Part of a small language model's weights: MLP 640 tanh GELU.
MLP neurons of a small language model. Each row is named by its layer, matrix (up: input weights) and neuron, and shows model dimensions 32-127. Each number is 128 + 24 x the weight over its row's rms, rounded and kept within 0 to 255. Numbers have three digits each.
Before each neuron's rows, "fires after" lists the tokens most often just before its 100 highest values on Wikipedia text that the model never trained on.

fires after: " \"", " (", "\n", "."
L2.up415:156097129122122152153184135141138164145165158126134185158102125133101155134120148125122098140120101167129143121159095140116140100180141130131128156136092083131087166125094127079151147153114192138148134088161090124145159125110132146108126144135140129125127101129144133099146126156134116146

fires after: "\n"
L2.up420:124143134133115168111112115131130083162126110168136120205129125121133091145101181099098117125134149146150101161101144126125133157150106116148088106164067100140088160123129141127114133139120153133117148139136101132154130124112134142152102125093128144143159169113156108066144132165133123083

fires after: " |", ";", ":"
L2.up480:132147129137086126101143113083127126147147120124197124102094118157111063133120109105127094140150142162103119096112128123080124143103122096140102138140140144130065136081095108123131137150171146153117152124176117174127143111099137073125135090120095106144117108098177114098144119111127116118

fires after: " (", " \"", "-", " un"
L4.up351:119126143139138150147125113138124123146085149111121128123110116180089135141107145093121138130147106095124159160149113146100138082143132134126119125128098061086082142148098120141098107127114200132139106117145091133137142123123104102129144125100122114099100098133138115101149173132156134194

fires after: " (", "born", ",", "."
L4.up553:164095145122097157120187089150119121123144157137127147142161140132160129148139115141127107163125168149143112114167112127121125094174130119109070139107098124188137112135107115120143118078092165137152133117115113142094110139086149129091135116120124124108144097134144126095172148123095112122

fires after: "\n", ".", ",", " Genus"
L2.up412:114074126127112153153139127164100121126118175182118140190102122115141110141085149124113137140078120113131165133113133130143117121182153146155124118172133123098094157143150127106138126088126172148120140106117108134170146126119144176122142161108163167162110135156138180090131146149140109130

fires after: " (", " Be", ".", "-", ","
L4.up131:121119117117117151122132112156110095134112150166141132123143145151141141169101144187117037141117103146127123170123131131117159151134108095124073116100135109119108132111130139107095138149085211117148140093171096104146146151137117132127099076114087131133120133141115092131125150156170132140

fires after: ",", " the", " in", "In", "."
L4.up528:140135120109110134095113145114130152140148159130132141104130087145167127126127099107110093118123147128116167138128101131136110106194124146103099132122112092107134118118116090110113128211147141102139132131165115146089116156105155134091132157127136120136147117170112086129154090159136153091

fires after: "\n", ",", ".", "In"
L2.up246:111079125127105136167132135145126135136157135122115153167174132153160108144092120141135136115136134147095130139110122133133154153162105104135091126172104100127084161107137118108160150128107132117150155106150098125130134158102149110091121121066158160149106140127147172088136098143126110114

fires after: "\n", "==", " Pos", " =="
L4.up543:106128136116120164140138101129115131158110129182160086159124119156139123152112186127112073125143158111193161128099126123132116139161155127147085123172077096139101160120120110118128125133129176126156119136146115141132148132109116126170141110131154135162152131131171132100119118162136093118

fires after: " 1", " 3", " 2", " ", " 0", " 16"
L4.up195:139103080143092133087144146106154107124111182090143090152113148138168105122165138154096088143140114132131121112162125167104125109123101071150063103106141120080097143107105112115149101125132121117165144130178096141157161123137160111103144103129104148151138128109145110125162118128109102141

fires after: " is", " a", " was", " an", ")"
L4.up305:143136111139112142090138117058128093158131133135118073136108114110154142116156120130141119147161129088112119159147117130071172091158077106094105079131126172146157165125122130138097136103110125151177089101155138160124133134125141139125162093104114144106157146099173106115161134131120148110

fires after: " ", " 2", " 1", " 4", " 0"
L4.up348:161139075141073140123154125087130112146151129138134133145147116092148140147154123178088092198150141107129112116132120142117167154129129113119139076113158132105110135133114129131115152091122142142145135123169120125132177119101151133157144093133106147127142130168147139080106117136113133096

fires after: " 0", " 1", "0", " 2", "%", " 6"
L4.up219:168135098127090149111125145164136150130144147118110117204142111136148132148165143143109129210141142115133089089144121158139155143109137108124156100101134132107131172130106114119121129123110141130109144138104092138150134147136140134087111113140134202095132113123138151094142114112124107115

fires after: "\n"
L2.up558:110184135114104150110126163117133082161099124150157085167123142149151085125124178107131124122136126102182126137095114133115128148155139136107098104163068097141122165124117138114131089134125213135142117169108120129145115119116145175134124101112128135134134202123149101116126129148130104096

fires after: " (", ",", "–", " in", "."
L2.up298:138131134131135127171169092162124125120095100179131168121116142119160107134106124136130106131128150143157156087137147142119144119175154127130113107181119139088138096130153172142123100101100206130158125074145141117100177129086129140068107130115130135125147093134134145127154148191098099123

fires after: " |", ";", " 6"
L2.up371:114128159135127136093120158138143130129118157102181143113102115136136098131154094118126119133108105158097184091081106144108083127129111106126138114194147110079126155115134143126102149121148163126146132089163119112105147136127150069104153147142118137078094127107126142127173153132158120122

fires after: " |", " 2"
L4.up109:127098087126105132099121150082162120113120160162133158124098161091133095117182130148085097143174144141093144148124141167096135131090128082126121103141179181083085121126100093107099150114130153118142118113164105138139158115151126096069147093126102141087126121132141150123128141081139090129

fires after: " in", ".", ",", " and"
L4.up318:129106168128123150096140132129131143151137122155106119144160088150197136140083116121115107128113147118146140146197132138120105127121129137135129128176086133125119124128157105122121108119121166116156179078168112130104150160120139183106174140135165133134144138104137119058139131177116134089

fires after: " are", " is", " was", " were", " acc"
L4.up451:145113068153102145099160118086145146130109143119163100144133135116146139144143174130125096130165142166126127143165147125122097138111127149076116094157137126140129154115110096143085141154125100103185119129161151141114155085158140115163145108116141140065121142108173128089131131120104109061

fires after: " was", " were", ",", " releg"
L4.up16:163142112107111126129137106087158147122112109157154098137095118120094105146184149114119064146134153136132126169165127095136173139142103168142114111123120125113140170139118115116090163144134139114165108116141081199150143082149135183116126107118142123147137137123114099097150085114126095093